Weights of a small transformer language model.
Size: vocabulary 24216, 95.5M parameters.
Architecture: RMSNorm before each block, learned and rotary positions, untied embeddings, normalized queries and keys.
Training: a variant of Adam for these matrices, 629M tokens, 4800 steps.
MLP neurons of a small language model. Each row is named by its layer, matrix (down: output weights) and neuron, and shows model dimensions 309-404. Each number is 128 + 32 x the weight over its row's rms, rounded and kept within 0 to 255. Numbers have three digits each.
A block is one neuron, or neurons of one layer that tend to fire together. After each block is what it responds to, as a language model described it from the Wikipedia text at the highest values.

L3.down13:176111166156090156121136122121207097099103161098092130165120099091154146150171134135142088111125127132156143139083181144171144167065112131130107129138181111127130122134147138099083059082110103100156112086157130071141140108136181161126126160130139156099101076128149131169111101054107136144
L3.down122:123169115135157183184135151147149168097140054111125166125112128119081129124062115089149165122091186080092178131146144122227122136064129161172133124127088078156121111094126127150132068077105131174163090155127157098096126129167111170125206151123125064126140115144156148159178140130063145125
L3.down270:126199142145063089184101098113122104051087140181122092120105151148123129047151095135073076125178109113115133130074126072045161163100141140027173135172122151091175142111091132146171110087100139050119128163139161127177110109091089111122119124115142126129134154150082153143136094145197089204
L3.down358:097122136165095123141107161145129100100126059171150099115133096094107124120090209117079046055126048151146126148075138185079137093163118159138126163195148117158160118084072063167153103110125119127138168063117129222134130153127167097072140125146141165165102116085064131064131119100127113134
L3.down375:156132123170130116104120133137095136157156151087185128135080073100159160124077089047115120145146106121102106053097123125142159184155077162139152120069118118127142148076101072085135160155143147125119145129101117096113120182149163050090189162113170149100099141120108179135122133110133139118
L3.down481:142124171178083173144116119125137094106100099110173105135166126088122132087117100115123087098162119143117165182099147136174094117125155179115140167097088153105166089167116098158140093133138071192131135071155151114145119095148126101120082109043148094228112110166109091141135151097125134121
L3.down766:107122152115096155149110100143137129129122099186108106121131139102137122109139108162118148143122106134205107170134081122124067130140144148126127141175127139145096148146060152084116147124121100153127132099151111151180109103127103171135151176151102171135107182125152118146089125148080087115
L3.down1293:125100105182112140104141193188141136170111129156089125067087104120151141179106138130165117136067132104130136092058154176199167185115147189121135110135144161141129114158089101057108146112135108091059114067093108097099113134183107139133166074037139137108079126132141113197153112095090120144
L3.down1336:151132136118079183160107160116123114154142140076163146129104073147134111129106179141147072133089116098076074109099144139119117141131156119122150147112089169183127118121181124106034116127087164135086080136122095136159095146203184188111185178112135159107139105074150120095088176075095127131
L3.down1365:085155116174102131103118119140129164138132117090070163146102125195126146114094114110140151116101143052098141090119092122118089150095093093171121146081151099135144103157139083077067108109163095112093129157117190180111145148151057159127124135185105114141106120094161129096127113158155058176
L3.down1488:182047178122098129168112163150091163128124143094053065151129125065109177148146123135081161095073119129138143111116079107156100076065153121122146096148132147094120126087147166106102082121097128128160139115101149072098095128111097186096142109138135108161123072113127115086161107081120100097
L3.down1843:122165102199095135155098148158140135149126073137150157144091138128097103086199164102168128135134141117159197143118149114107138134111146109155162189092151116126117158181172112110109151142134075147129163117115171137127135096169158174125103116134160117106140089120152164163137114160145138162
L3.down2017:111125116041135159108171075057155160126129124119136110134072082120135100137145168123143068140133122100155104143121126150139115114172150148126110083133138149169110129186133118152171140092159122121101055098139093117159128104141066090151157134118147144172089126094161129079139123097097126163
L3.down2254:112145158104068152139192140102155134150132132136141145128145129135170112168111133078110097142180104178127141176108121143110103168161153067103141136063109100159123121125143116120101140177078115104121146101020126141165129095160160152139166158130118125134137099066109113113093104132114111160
L3.down2397:179070151038135147150190130162091065181143178160125024073105062176091162146144087135104166167133123146186183143145157110132138172119173215139130161165139087137174183168113119132127083139118075150103089137099136107093102129131181112187138107120149141115130118194195162093179130095115160152
L3.down2527:094124144109108117164141176140104122104111126097136135094093127136107064145161104094098141148200075119137145197084157133127110140123151169130130089169086091140135123134143097112147108076115183055068138125129140123132203088065113178165095105123120157145169112039107157118140132126144101121
Description: Clause-head content words

L2.down268:141155123117118164124103150103190160139119107117138179149075126135203103123035126194130071130121099134054059109127148134166124145041126062116106137087092090142103122163089134061071115109091156127123112149111137095114140151126164128134140138140103090083086094108138129127135196079117141081
Description: Acronym and code fragments

L2.down419:086155104150134091080107135129136104147125135173099162120094131171189082141160120110142084154120038184114144112107127129141087076095156156136160135132078113153123111170139055146088120101191131145163122132189233070127123155158122133179140134153158094137116097123175064085090095089103187131
Description: Predictable phrase-completing nouns

L5.down703:155123128074109060120114100138111147084137159131151114156121129133071152087102069196092161120126133131122077137134085112162107124097127060126123099114107061121119143136101141114047172100124129152174138113125140112123131164107117138096143087083131077091112080153106093112157184061134143109
L5.down1270:100173139118130173133104124110144153082079148148164108115150145103126127087095112135154145158123160138073146135153120103198068097072161074062089189136104081106134125155038123137074091121116101184147143121113137101145103075102142124119108112071119123150099093154116122167189140047109143059
L5.down1897:111128145147097138101130126123083180120112172075177089146120131086077062103076136138132149098107155127093092166106126138143019091118099055082125112090129141118167200128124097143113130143068137146132118127123104157127102131082096076175161123134104104084128184084103158100146086143180109067
L5.down2370:179151190152180156121129068124121098172217094138158127130103115101064094120120130128152140097121087135108143140161165164132133151109144129106029073148105160108160065100104121189165106110132123130115148104163121128136179143134121130146102141142111124111111082119155151165103144138158143077
Description: Word-initial fragments, acronym starts

L2.down878:085134092114164108131099149121109127116095099159119194143137130110084135097121077154153137129126139124106083122108100168161145081101077133114129081161110106138156124103190152154084157099077161078103144181155079133155109188125162140101145078180144176087161132133140089102100139184095195103
Description: Plural group-of-people nouns

L3.down319:115133170122154109087127155103100126118101135100140155183113097139150160145156085129154102132143128173098113147163115152085103128141055109113154130137132092132120104107098139071082127163090176088139103113110113096073096161076140208072115186147136142116116063099124161148200127039129096156
L3.down487:111155102167109134148140174163096166146107139139126143227105155103170120132108122121128074115160080125125170092102117134202165070105110144151138140140113161089138092111143142093054097154099157132117065168124102106129068134132158155095155137120163145107145147152120078165102113112118112122
L3.down635:159168170154166161118159133123127110146125148182127111164163090129136161077101099118120089131172129146209158096135115133117104087119106136166110148107131124125131093097179137119044105151182134159117138106121114122086060195127129090112124128186211118113160105114110152100046136094080130132
L3.down719:114115147137141095136109148154091138153101113135176166142173107127170087063117093139154139102131142083111184098122144144153176103131051118145098127130123114113159096087247132101002108136182132148075106154156120117115149163149113179128154168175228149129155173111121136153075162116121142141
L3.down726:145117144153079167057101130070073131073055178138095227147114139120089122135106125130187186145117076159134043156077076117225095089135136137169126162142157090143080086185106154152139136138171193135124106164172116104158105114088092134091139091147146182068063077137128137122151127090187133126
L3.down801:163137173098144198098128151120154142092083125134087138155116083136140169162113058093156120147122112114108152104088165114187138111155067138175121158157105130159129134102142120146092132160134162121122136196140055132115030120164169140129186168120183129079152142084181133186114168104106166161
L3.down856:147154134124114136131121152087107110161095072145140218132112201130096096095099068152142109114186117148142090195088164120157104076142112138139137077123135128119120132154167101080066158070122159084066139095121082173146190171125138100106132141153137151068141205088143138166050178155160113124
L3.down1024:112146137059130116100131152134120161128115132165157127163150136143128147085116052141121110175141101143109129089110122126137136137135097147103162178092101181171138103078243119060094117147088078121103153111094131142139060118147163136089144131131132141146155102141123133177085112153103174175
L3.down1198:106109135093186098119143114107174109112089109110090120117173101182099152092082096067139046102133127142087137097106143159197152132140091144143048147140142162179138083131156141172151125116103139186139112078147157102153143149140133109142123183145135086068122167095162111141099121119112111098
L3.down1231:136121103102146122142120139171125158136100083143127071119125152130102086147128151120134127097094140178141132117090116098123182154097071137131159152113080141101152167126100157126137117101076132098102131174122158123180117130123134074165131129135161110074117066122070114126107116104119188108
L3.down1582:115123114093159121162112138141143135116141130146108079164126176112182094109105114121121127122150125156082107146063123112147154163086113092111132095146089126108147120117200135140103101171101121095056103099140135098145170127140141125104114115171153107059114147129100171109162118154113164158
L3.down1649:127159164127107155170221139115165113189148124167112143188141119122162091151112131084111104160094137208198144115080045108081130106155109160126170131069150193120100127101120111118136120101143081065087144086150085141101090135149127135149129180103120150141134168099132147052081131091119118160
L3.down1883:121129157164123077186140104153104111125156115191137183151153154098076120174137122168159138160150094117158129110086127157165197110116088082131130131125143112095109135118092169102090176097108157120142101166136154106121155186103212120122129103151107119074146199095122163104074107124142134159
L3.down2050:085113166143141104148084149125097149101091110207122217129120126106075123105111075151112123141118118111104079105113096177146099057139083147087140110161129138123161131128201105172055194088125105094090113164106118145175145178119125154119090113117150182044153169140128110111054118159107142111
L3.down2215:099157147174120069064101087185114130104088119079161128096163156101144135125084108133107096163122089157083133157141088088143087183177110149115153199163097059060111122075094192200117146171154148112193134105009092094117134160144222152149075149109143166161109133127122129132182113115149158103
L3.down2307:131205122126104115151117127125152147149156112174158108114141119141090155148153167173129096153090095146101148131065102124160197150089122117067182216107108084113156108108099125104157139131035077099164129156107163110099098080122156106079136106067180136102095104148136109122110079085148178098
Description: People and country nouns

L5.down95:134152134165126101136139146105095132137118099109159165162071160116136126128121113129099164122144088109174096233153111131152132089091105083133117122180140148128145137143188122075089138112132104133109120102063096124131159156128105128167147127181196150073122173080114078122098120077117129157
L5.down327:151149118111116088158123123114098105176089094175119185131086140140102116148129130140144140080167116137130108184095095118158124086096119129117173130140132160123117145201171108079112110064068155112063139101154114127164191136119168097105111145153139156103114191115148098182062145108146123090
L5.down1446:140180099083126132155120152074108086159110134111104155157108214150123105177099078072137061092124093126193172162109167140093141103131159186116153138108130073070084087169122128043142188084108185103123115121117098164220128111122130119147151108119145135133099173121139171127101103147145125092
L5.down1792:132114165115157156132084123109090117182103124157114161123096169121111110131178072160112136071186185155148129190118146130193119072115135139116175112112127101123114103210138125061088084103104120131063104083105062114148181121092125136109115113144136176076112148051128112203102157140144145107
Description: Plural noun endings

L5.down768:189125187153159150124096094106118105121147177129094134147154125144133181159145184147101128134161140119089129096114097085132122139110175158115157141158156104168139145129198087098186092123111104087125159083120087096148073165143115100102145110115133109191144088124137157115070189182083113096
L5.down954:201084110130186100148149104068123141154137115144136102112108136211153108158144169100082156136151115149134124110058134168088219145110149193115200117122133142102168173063110115116163115121086128083156026117153091094159097139103177106102156077124171131174174155149153133120104147121125158150
L5.down1070:153136093133134130046136140157109156097072144173141093113124102173106080087157117142152107151161081064129109112054135154164179113148143153120112142136089080180145065101107145125072134118102117144131105098124115119126105154118173116108174086120061177134179141115141119145168117135104118149
L5.down2140:118124146137097119179150157140089079091048156198165197168131068150153098098155156075099131124160157134133094160124119143146148066151134128107128086139077154115150104160131125146061125160143120202054159057119044108120187132121150105138096164165164132139135101120123079106080144182086081110
Description: Spatial and motion nouns